Part of a small language model's weights.
Architecture: learned positions, biases, tied embeddings, capped logits.
MLP neurons of a small language model. Each row is named by its layer, matrix (down: output weights) and neuron, and shows model dimensions 192-255. Each number is 50 + 15 x the weight over its row's rms, rounded and kept within 0 to 99.
A block is one neuron, or neurons of one layer that tend to fire together. Before each block is what it responds to, as a language model described it from the Wikipedia text at the highest values.

Responds to: Place-name initials and infinitive "to"
L10.down217:51 44 17 57 51 36 47 52 49 54 37 61 52 33 58 27 44 53 73 57 47 53 68 67 46 44 49 25 32 54 39 83 45 54 61 76 57 42 45 45 53 36 54 49 38 47 32 78 48 24 58 66 37 52 44 61 59 71 46 40 80 69 34 68
L10.down345:53 44 63 55 41 59 33 36 25 50 48 32 47 61 80 66 59 35 54 59 15 66 41 66 41 39 24 22 49 48 49 65 68 61 37 66 46 50 54 32 45 39 55 18 56 46 29 71 46 69 39 62 32 39 55 73 21 56 40 43 43 34 60 58
L10.down487:39 44 46 37 66 36 61 61 56 53 35 53 31 61 38 68 39 62 40 40 67 34 50 50 38 67 40 23 47 49 35 55 53 74 31 68 31 24 72 53 54 35 46 69 46 53 12 67 68 67 34 55 55 52 45 50 40 41 63 61 40 44 62 53
L10.down717:40 22 37 62 44 59 48 77 75 35 43 55 45 50 77 52 64 46 42 48 39 46 61 50 64 21 52 45 76 47 47 56 56 51 52 60 30 70 65 77 33 93 69 38 48 34 64 57 33 28 52 64 55 62 43 54 64 64 30 30 57 63 66 58
L10.down724:85 43 74 69 64 34 57 22 99 54 50 59 22 32 49 69 50 63 78 28 47 43 56 47 53 54 40 53 68 64 57 53 68 65 61 60 56 36 40 49 45 36 34 66 43 90 27 17 53 34 39 74 43 53 49 59 58 38 65 37 31 61 42 38
L10.down748:66 48 48 41 38 53 53 34 49 54 62 39 43 62 79 52 35 63 45 41 27 58 42 52 53 54 46 44 38 61 35 54 71 52 54 38 75 42 54 38 57 31 42 46 40 68 48 44 29 44 38 99 60 63 52 45 67 52 49 71 57 58 52 40
L10.down782:35 52 55 34 56 58 58 43 37 60 40 41 57 58 68 14 55 34 57 44 77 49 62 85 29 61 68 50 80 52 76 67 36 26 84 46 46 73 45 50 75 33 38 50 42 59 44 72 36 58 57 77 56 46 41 51 47 41 39 58 57 49 43 56
L10.down839:60 29 39 72 63 48 58 43 41 41 35 54 46 31 13 76 40 37 67 38 43 53 66 50 59 50 41 50 33 54 39 26 74 67 76 54 62 99 27 47 62 32 53 65 23 63 39 44 51 29 65 75 72 57 64 39 39 33 41 44 52 39 58 49

Responds to: Verb inflection endings
L10.down62:47 33 51 48 32 40 31 47 72 44 33 50 69 46 58 52 45 31 50 61 41 52 41 70 33 34 42 66 55 40 58 82 30 49 60 53 71 24 51 49 54 51 51 36 58 79 53 67 44 99 59 40 30 46 30 79 42 39 34 49 12 41 32 40
L10.down270:37 20 49 56 64 54 69 54 44 25 41 52 49 48 75 37 45 52 72 50 51 49 41 56 43 57 60 30 53 55 52 60 69 52 29 46 50 23 36 62 44 33 64 63 49 36 57 21 48 70 60 55 84 55 32 73 74 62 58 75 26 54 50 48
L10.down354:47 42 66 81 67 57 29 56 45 50 60 62 34 77 36 60 38 19 31 38 31 29 29 23 51 30 53 51 32 13 37 66 57 51 40 69 28 29 71 54 14 42 40 70 50 52 59 42 46 59 24 90 55 52 41 42 45 54 64 53 49 58 34 54
L10.down474:40 59 33 73 68 74 70 32 35 48 61 61 59 64 57 64 54 58 45 63 27 48 36 48 70 65 36 53 27 35 37 26 36 72 43 53 78 37 36 50 69 30 53 32 66 61 61 75 63 58 60 43 59 66 54 64 15 32 61 63 44 72 26 79
L10.down561:52 63 52 65 47 26 71 57 58 60 42 54 74 68 55 70 59 61 36 56 46 34 39 49 44 33 51 54 59 27 59 66 62 53 46 46 69 43 56 65 61 38 36 49 61 70 63 46 43 63 57 57 42 68 44 37 56 63 64 58 41 51 53 24
L10.down671:60 37 50 48 58 49 62 70 62 65 51 64 30 23 62 57 40 26 42 42 63 50 70 20 59 56 61 37 69 19 72 35 61 42 27 58 67 44 56 40 61 60 35 65 47 51 41 65 60 73 41 30 86 64 56 42 76 39 37 56 37 59 42 59
L10.down765:36 62 34 70 41 37 72 56 30 48 67 40 40 45 39 37 49 38 17 56 56 33 38 35 52 43 40 75 43 22 71 56 66 65 33 61 57 62 68 64 60 64 70 54 38 48 63 36 69 35 76 58 43 50 41 21 52 51 58 28 79 38 31 27
L10.down883:61 80 31 41 45 49 36 84 58 48 69 63 30 72 49 21 44 57 44 23 57 43 31 31 38 37 67 46 37 31 63 40 88 45 43 63 66 71 45 45 70 58 63 56 62 52 62 42 51 47 69 61 57 66 31 20 51 39 35 57 57 47 24 37

Responds to: Quantity phrase "of"
L4.down317:56 59 44 54 33 50 39 56 27 36 52 25 34 62 63 27 62 61 37 36 70 54 48 49 57 18 16 56 71 53 32 71 84 64 40 47 70 56 44 72 43 32 27 30 51 35 64 34 75 31 17 73 45 61 48 49 67 53 73 43 41 58 41 55
L4.down349:52 44 27 50 74 45 25 44 47 40 52 55 39 72 33 58 27 55 33 47 46 60 48 34 51 31 56 64 57 31 48 56 34 59 62 44 59 61 23 56 58 34 44 52 48 67 41 41 34 50 51 51 40 50 57 71 69 32 59 33 71 45 32 37
L4.down381:51 13 73 58 46 59 39 39 37 69 37 56 76 51 39 46 44 62 57 57 50 34 04 43 39 28 55 52 77 64 45 72 78 59 32 59 34 50 34 36 60 18 51 38 23 62 47 50 60 57 53 60 68 23 48 47 28 71 39 51 57 10 75 37
L4.down701:46 39 34 57 40 50 61 74 83 57 36 62 49 22 14 46 79 24 56 36 29 73 29 37 53 58 60 57 69 39 48 54 74 66 42 50 33 45 53 34 40 80 38 55 48 46 75 52 47 52 69 42 31 20 35 75 57 86 39 42 34 72 49 35
L4.down711:64 35 48 35 41 59 37 52 67 51 50 40 19 42 27 54 23 30 63 40 35 80 68 55 48 48 63 56 38 58 33 26 14 40 12 39 56 46 63 47 38 40 67 36 60 40 61 46 54 62 56 53 48 67 39 68 41 11 61 60 35 57 67 71
L4.down726:39 70 56 47 48 12 41 26 37 70 50 34 29 49 55 52 45 51 65 46 41 68 47 37 46 40 53 24 54 36 69 69 49 43 64 51 30 60 28 49 49 71 22 50 58 44 64 33 58 78 67 71 70 29 48 53 41 68 27 36 68 66 30 58
L4.down853:27 24 57 31 44 51 56 44 56 48 46 24 43 58 31 13 27 34 56 35 57 50 47 32 42 58 52 76 26 34 51 50 52 61 74 53 39 71 56 41 50 82 56 47 49 61 41 37 55 64 77 40 53 34 57 45 39 40 55 45 63 47 26 36
L4.down856:24 61 39 32 47 46 50 55 44 50 63 26 47 47 43 63 50 35 55 25 51 51 43 54 45 51 40 36 35 46 71 67 39 55 43 58 60 29 28 54 67 55 47 53 59 45 58 55 34 55 69 13 47 36 60 65 38 61 41 64 76 47 38 49

Responds to: Date-start after prepositions
L4.down0:29 54 35 23 62 70 51 51 71 51 45 38 51 48 50 40 58 42 34 41 00 32 44 56 43 50 43 54 87 61 56 42 31 63 50 34 33 31 53 62 47 47 48 61 52 53 18 34 47 10 51 38 45 66 40 64 46 63 50 55 29 60 49 61
L4.down332:52 56 55 41 74 59 93 66 67 63 31 62 56 66 21 36 24 62 34 15 51 23 49 32 43 53 37 62 41 80 51 57 49 43 30 47 28 50 59 51 42 27 79 53 47 59 41 63 34 57 72 46 42 42 75 39 42 56 70 62 83 43 65 28
L4.down365:43 46 39 68 65 70 47 36 22 50 28 62 71 54 27 66 51 70 75 54 38 54 77 40 32 54 70 48 56 48 63 36 76 61 57 72 52 21 55 51 54 64 56 45 22 58 58 63 51 36 51 28 55 64 46 60 87 61 22 69 51 69 27 55
L4.down453:45 66 49 62 67 70 49 52 16 43 44 58 66 56 59 51 42 61 88 82 45 27 47 71 50 37 49 32 43 86 38 55 57 61 38 44 83 52 60 33 57 54 40 39 36 32 51 41 58 72 66 42 48 56 48 73 55 26 46 64 49 83 61 23
L4.down476:49 26 61 86 72 50 28 37 46 46 51 78 61 48 41 60 58 48 51 75 47 83 45 54 57 52 47 34 50 43 63 32 50 56 40 51 25 70 50 81 27 62 33 41 56 60 51 44 53 61 44 49 54 64 41 29 69 51 13 53 30 74 03 53
L4.down660:56 43 52 49 52 62 16 51 36 57 25 41 36 28 50 48 35 39 54 45 32 24 25 49 23 41 66 47 38 38 55 49 26 68 57 48 32 30 60 66 37 63 52 40 50 40 43 57 35 34 43 31 37 60 23 52 60 32 49 29 49 80 38 71
L4.down670:59 58 65 83 70 32 35 59 39 50 48 42 61 45 59 54 49 47 45 29 76 49 47 38 57 70 62 20 27 50 43 60 42 39 29 55 67 59 61 56 78 52 85 67 52 29 53 41 65 25 36 53 41 53 61 38 53 21 30 48 55 80 58 49
L4.down693:56 75 43 59 37 56 77 44 45 40 37 34 43 55 48 77 48 57 54 66 38 49 67 28 59 47 62 29 72 33 33 43 59 64 49 60 64 36 63 51 43 47 71 66 55 59 59 53 62 34 63 53 87 43 57 41 63 59 56 58 21 77 71 82

Responds to: Full date and place separators
L10.down272:40 65 63 45 60 57 67 30 59 65 36 62 66 31 28 66 84 58 40 54 37 54 52 42 52 31 65 46 50 54 25 42 52 36 36 32 48 53 74 21 60 50 22 40 53 20 72 62 54 41 65 58 54 57 49 62 69 40 49 48 25 69 42 41
L10.down340:39 70 50 54 38 83 27 33 51 53 34 52 50 48 31 44 47 55 35 61 45 30 47 40 30 56 46 53 33 44 58 49 75 62 55 67 58 30 52 32 50 52 43 61 50 49 52 40 47 29 34 36 73 62 41 50 61 25 35 50 06 64 45 62
L10.down430:34 28 37 59 44 79 46 45 53 51 59 57 26 61 32 36 32 20 53 50 52 35 60 19 58 25 65 29 37 35 62 73 35 60 45 37 14 56 34 62 58 54 36 46 57 67 45 36 74 49 62 38 25 73 51 61 55 48 50 30 40 32 43 37
L10.down517:39 38 42 42 31 55 39 48 45 48 23 47 68 53 43 57 64 67 40 54 73 79 52 69 36 57 42 55 32 37 49 57 40 32 10 54 56 55 42 41 31 35 50 34 52 55 59 38 40 66 72 52 57 42 69 67 50 61 52 61 21 58 66 60
L10.down718:42 56 58 54 23 65 27 47 66 45 18 66 81 50 50 39 39 86 52 34 61 93 55 32 36 23 37 36 34 75 32 54 54 62 45 28 40 49 45 47 57 66 59 51 76 34 40 20 75 54 79 36 66 62 29 54 60 42 53 45 41 55 30 10
L10.down775:20 50 39 24 48 51 45 34 50 45 28 27 55 75 48 44 70 20 39 35 19 31 36 50 56 52 74 78 58 39 38 47 69 46 50 47 68 50 45 81 70 69 41 45 33 78 42 51 49 55 57 50 40 61 69 32 39 49 60 68 47 33 71 37
L10.down855:16 11 44 57 48 44 47 53 80 64 46 58 50 67 45 40 77 29 59 58 37 27 41 65 49 15 87 74 06 62 47 29 40 38 43 45 34 51 59 73 56 80 77 40 45 37 63 37 49 69 51 54 61 26 32 54 33 39 47 48 56 42 36 33
L10.down1019:56 56 61 70 37 48 37 23 61 44 42 25 61 26 55 52 26 53 64 25 37 58 52 41 44 15 75 34 40 53 32 48 28 51 48 43 61 45 39 18 40 65 45 28 57 44 56 40 38 38 47 45 46 56 77 61 66 57 64 67 56 69 54 44

Responds to: Main-verb tense suffixes
L4.down89:49 66 46 79 38 55 24 65 41 62 40 46 37 72 38 56 52 18 73 63 51 39 56 42 47 55 64 61 29 42 34 72 41 47 31 60 55 54 60 62 46 59 32 72 49 38 78 27 38 61 30 52 54 39 77 55 41 42 57 71 51 50 35 41
L4.down206:73 81 28 62 52 63 53 39 73 41 45 34 44 54 50 51 52 51 55 11 54 61 57 45 56 42 61 10 22 45 37 55 47 48 66 49 27 51 66 30 52 34 60 51 58 41 34 47 52 67 46 50 60 47 59 33 51 39 48 57 46 41 29 51
L4.down323:43 82 52 26 36 36 50 52 51 19 57 31 69 40 50 52 47 52 76 49 60 58 75 27 54 61 56 28 27 59 40 42 39 32 57 69 76 65 42 27 63 48 45 63 99 43 91 31 40 48 57 45 75 22 60 49 22 37 53 15 55 27 55 59
L4.down472:57 56 40 50 55 22 65 75 16 44 56 51 87 72 28 40 56 62 37 63 66 35 26 58 53 57 57 33 49 72 29 60 66 43 49 60 37 42 49 37 43 38 64 49 43 64 39 54 59 61 56 38 63 71 14 24 60 71 66 49 27 52 66 50
L4.down661:50 40 44 49 55 37 52 43 75 57 53 47 46 50 48 62 51 44 64 57 46 61 44 46 57 31 66 28 44 54 40 65 36 38 49 57 85 57 61 57 95 52 57 71 49 43 77 44 64 58 48 46 63 12 81 36 19 44 52 25 80 49 47 63
L4.down723:46 37 34 34 47 37 44 59 42 57 61 64 32 28 49 39 53 51 45 51 68 30 23 16 36 61 63 39 46 48 46 61 48 57 73 55 48 67 39 68 62 25 35 42 14 45 59 64 38 30 59 41 32 57 81 27 49 38 44 67 57 65 62 71
L4.down758:31 51 58 67 54 80 44 79 56 45 45 47 63 60 59 45 61 23 59 43 45 25 18 57 57 57 41 51 20 57 66 82 53 76 46 51 00 47 49 40 25 70 59 33 42 63 30 41 29 58 42 47 39 42 52 59 67 73 60 62 58 35 34 43
L4.down828:41 48 44 56 65 34 60 49 79 34 47 28 58 37 36 29 45 61 47 50 54 58 69 48 44 54 81 23 22 50 46 47 68 68 66 65 64 31 35 54 74 55 56 37 51 38 35 31 42 59 49 55 59 59 58 25 55 50 48 28 42 16 78 71

Responds to: Head-to-object linkers
L7.down79:62 43 16 67 52 39 41 51 46 43 45 53 24 46 53 62 30 31 52 34 52 57 62 34 35 59 21 47 56 78 75 42 61 54 46 31 70 66 30 52 54 74 41 39 41 32 67 57 47 38 51 39 59 46 37 75 15 30 46 31 57 53 43 44

Responds to: Modal verb completions
L4.down23:63 84 43 38 31 44 38 30 31 74 39 24 48 57 50 55 57 40 50 41 52 19 60 30 58 79 49 63 72 58 42 67 70 50 50 41 37 54 47 41 38 64 57 59 15 51 27 24 46 50 38 26 44 48 32 43 61 47 66 44 59 66 34 48
L4.down294:46 40 48 36 60 52 31 57 10 44 37 75 54 21 72 32 65 47 42 47 64 53 62 54 56 75 29 42 45 38 53 56 56 62 54 64 18 77 45 53 54 76 42 22 55 45 55 44 54 49 42 55 56 34 52 43 56 21 35 50 78 09 59 37
L4.down461:33 43 53 54 44 64 27 50 30 54 49 20 28 69 66 56 60 25 59 60 50 50 44 24 47 32 46 72 54 49 58 27 67 49 58 34 65 29 56 63 28 78 58 31 49 41 52 58 63 51 37 62 67 48 43 50 43 30 52 64 30 34 45 28
L4.down485:40 30 59 51 63 39 50 55 25 65 49 75 27 34 52 30 43 44 93 41 48 56 64 82 39 52 38 51 35 53 23 82 62 57 37 52 64 56 36 29 46 56 49 32 74 61 49 56 48 48 35 74 21 55 48 19 66 52 22 59 67 69 26 52
L4.down664:56 54 56 37 56 52 62 40 53 43 35 36 68 63 51 43 43 72 44 73 51 49 42 69 51 53 46 33 34 63 26 37 28 41 45 40 31 84 21 39 34 77 72 49 13 17 60 52 40 46 51 71 41 66 24 64 33 62 54 42 42 28 52 66
L4.down748:68 49 68 18 55 43 19 05 46 64 69 44 62 60 64 43 37 19 61 51 28 56 29 44 43 79 25 67 57 36 34 57 59 53 50 59 58 54 41 70 54 35 73 35 46 35 48 43 50 68 45 55 73 55 42 49 34 56 41 59 28 38 24 40
L4.down795:51 50 56 14 52 85 52 65 25 56 42 69 40 39 72 68 76 80 44 55 56 68 51 58 47 58 63 67 51 57 56 56 55 87 41 51 42 44 56 52 15 65 35 50 39 65 81 79 55 21 53 27 38 63 42 49 54 18 58 40 63 66 36 63
L4.down938:44 42 47 44 55 24 76 32 65 53 66 84 59 57 61 48 46 45 30 62 50 44 39 57 64 52 40 29 37 37 66 40 63 67 63 54 39 60 61 43 69 61 54 62 47 62 58 33 35 35 55 55 60 65 54 38 41 80 69 47 73 30 71 59

Responds to: Predictable word continuations
L7.down716:26 42 63 21 57 40 14 59 49 49 42 66 52 49 47 43 28 51 62 72 32 49 72 60 30 44 79 64 19 53 50 55 60 43 61 52 60 56 36 51 72 62 57 41 68 53 35 49 21 88 78 48 96 42 50 48 55 27 49 48 47 39 48 67

Responds to: Second piece after short word start
L7.down311:39 36 50 53 56 63 55 56 53 71 55 51 69 07 63 53 59 39 49 73 55 41 51 33 37 74 50 51 82 35 31 47 82 62 57 42 19 51 40 56 45 58 51 50 37 56 47 33 76 39 40 75 33 74 46 27 42 70 57 48 71 28 29 46

Responds to: Preposition "for" after nouns
L10.down304:62 43 33 61 60 44 56 44 62 42 40 55 46 56 46 51 62 60 35 57 49 70 63 26 59 71 64 53 33 47 75 50 47 64 24 51 42 70 34 72 50 53 56 36 57 45 60 38 45 46 41 86 58 71 43 67 64 62 47 15 72 58 55 33
L10.down318:72 62 68 15 45 33 41 57 79 51 47 38 35 37 64 50 29 34 39 48 69 49 43 40 28 77 68 25 80 59 65 34 44 59 72 58 39 31 71 49 50 41 63 62 64 67 40 55 43 65 85 57 70 57 52 50 29 34 78 74 46 51 63 66
L10.down335:47 44 03 42 59 79 54 53 43 56 44 61 55 54 62 47 64 48 44 48 58 46 83 39 43 75 51 62 48 72 37 43 26 63 45 50 44 51 43 38 36 43 40 46 46 63 42 25 78 18 64 34 77 50 53 39 52 41 37 45 48 64 19 30
L10.down479:48 29 34 31 47 50 48 19 53 47 18 48 69 72 47 51 41 73 29 33 48 38 39 36 44 50 39 73 53 42 54 43 55 44 43 31 33 62 50 53 29 37 34 59 47 55 52 74 45 56 19 57 42 70 65 65 46 30 73 34 34 64 61 28
L10.down585:43 68 68 42 55 25 54 58 61 80 58 66 44 49 35 33 39 59 31 26 47 51 34 23 46 60 45 63 47 25 57 54 66 37 46 35 72 57 34 28 41 55 57 51 49 41 32 53 28 51 26 47 59 61 61 51 45 42 80 21 20 46 64 38
L10.down617:72 60 48 17 27 66 65 51 56 59 29 47 32 48 33 54 35 63 38 43 51 34 69 63 37 28 73 07 45 62 50 56 64 61 60 29 34 48 34 60 64 67 70 14 49 55 37 36 19 20 37 57 68 59 31 56 48 86 58 44 79 37 60 36
L10.down621:43 58 47 47 42 77 69 74 30 51 55 43 48 32 06 64 50 37 44 61 45 18 38 39 44 76 50 59 44 39 43 49 16 43 71 50 41 73 53 49 51 52 55 46 54 75 61 67 61 26 50 65 59 54 32 34 46 46 40 68 42 28 37 44
L10.down721:48 37 46 43 67 41 44 41 43 67 67 29 50 39 48 48 28 59 60 18 40 59 44 57 34 48 40 36 85 47 57 56 63 53 52 48 65 37 59 64 15 23 49 66 56 78 28 65 27 51 23 39 69 40 36 40 61 78 65 35 41 70 23 55

Responds to: Preposition before noun phrase
L10.down260:70 40 55 34 59 61 32 44 62 72 76 49 56 53 44 40 45 76 18 68 56 48 51 39 59 59 77 44 48 28 70 52 47 50 80 61 64 59 38 42 74 20 42 70 29 57 25 32 37 72 48 75 47 67 37 49 27 21 54 42 66 40 62 43
L10.down320:42 46 40 50 49 68 42 61 37 41 55 77 54 57 44 09 78 45 48 37 56 23 57 50 41 23 36 69 44 51 42 69 56 37 40 31 49 50 40 62 41 78 18 63 65 62 37 35 85 47 18 75 41 64 29 67 66 76 55 66 40 52 43 60
L10.down459:46 53 24 60 58 43 57 65 56 82 38 71 69 53 37 44 49 41 55 59 63 53 33 17 56 60 29 62 52 04 73 65 70 54 39 31 70 25 40 60 48 14 36 59 60 53 77 54 62 32 34 51 63 75 59 31 73 62 38 86 55 41 50 49
L10.down462:65 68 31 51 24 48 53 25 52 47 39 62 44 69 96 76 24 37 45 60 41 71 49 39 55 68 53 38 44 46 59 49 68 32 53 35 47 35 58 73 63 53 52 33 51 50 68 57 50 31 35 59 52 68 46 28 34 51 46 40 64 40 45 42
L10.down658:48 23 49 57 55 58 64 17 37 43 53 20 53 41 54 54 69 63 47 57 65 66 51 38 32 19 71 58 40 41 67 45 55 55 20 55 45 68 32 57 45 46 77 40 53 48 74 29 55 35 68 46 50 45 83 26 49 54 75 45 46 39 64 55
L10.down732:24 72 43 42 47 33 88 33 65 45 62 76 46 25 60 54 25 49 27 40 28 37 30 66 52 16 54 60 61 59 55 44 58 22 51 20 54 57 63 58 56 56 35 72 42 42 75 55 62 50 72 49 58 66 50 51 19 59 58 52 51 59 57 38
L10.down895:78 54 64 55 66 18 58 67 40 35 49 52 57 56 26 23 28 73 39 62 59 50 75 52 52 58 51 40 35 49 25 48 37 64 64 59 59 43 59 57 88 15 34 44 32 64 65 52 66 60 67 61 70 97 51 41 47 51 15 40 49 47 41 33
L10.down946:81 40 64 56 58 53 53 39 33 27 47 34 46 20 41 19 45 49 44 60 54 71 30 38 40 49 65 49 63 80 65 53 43 57 75 30 81 49 32 46 51 44 70 57 25 66 55 60 56 57 44 68 40 37 64 39 42 33 38 57 46 15 45 53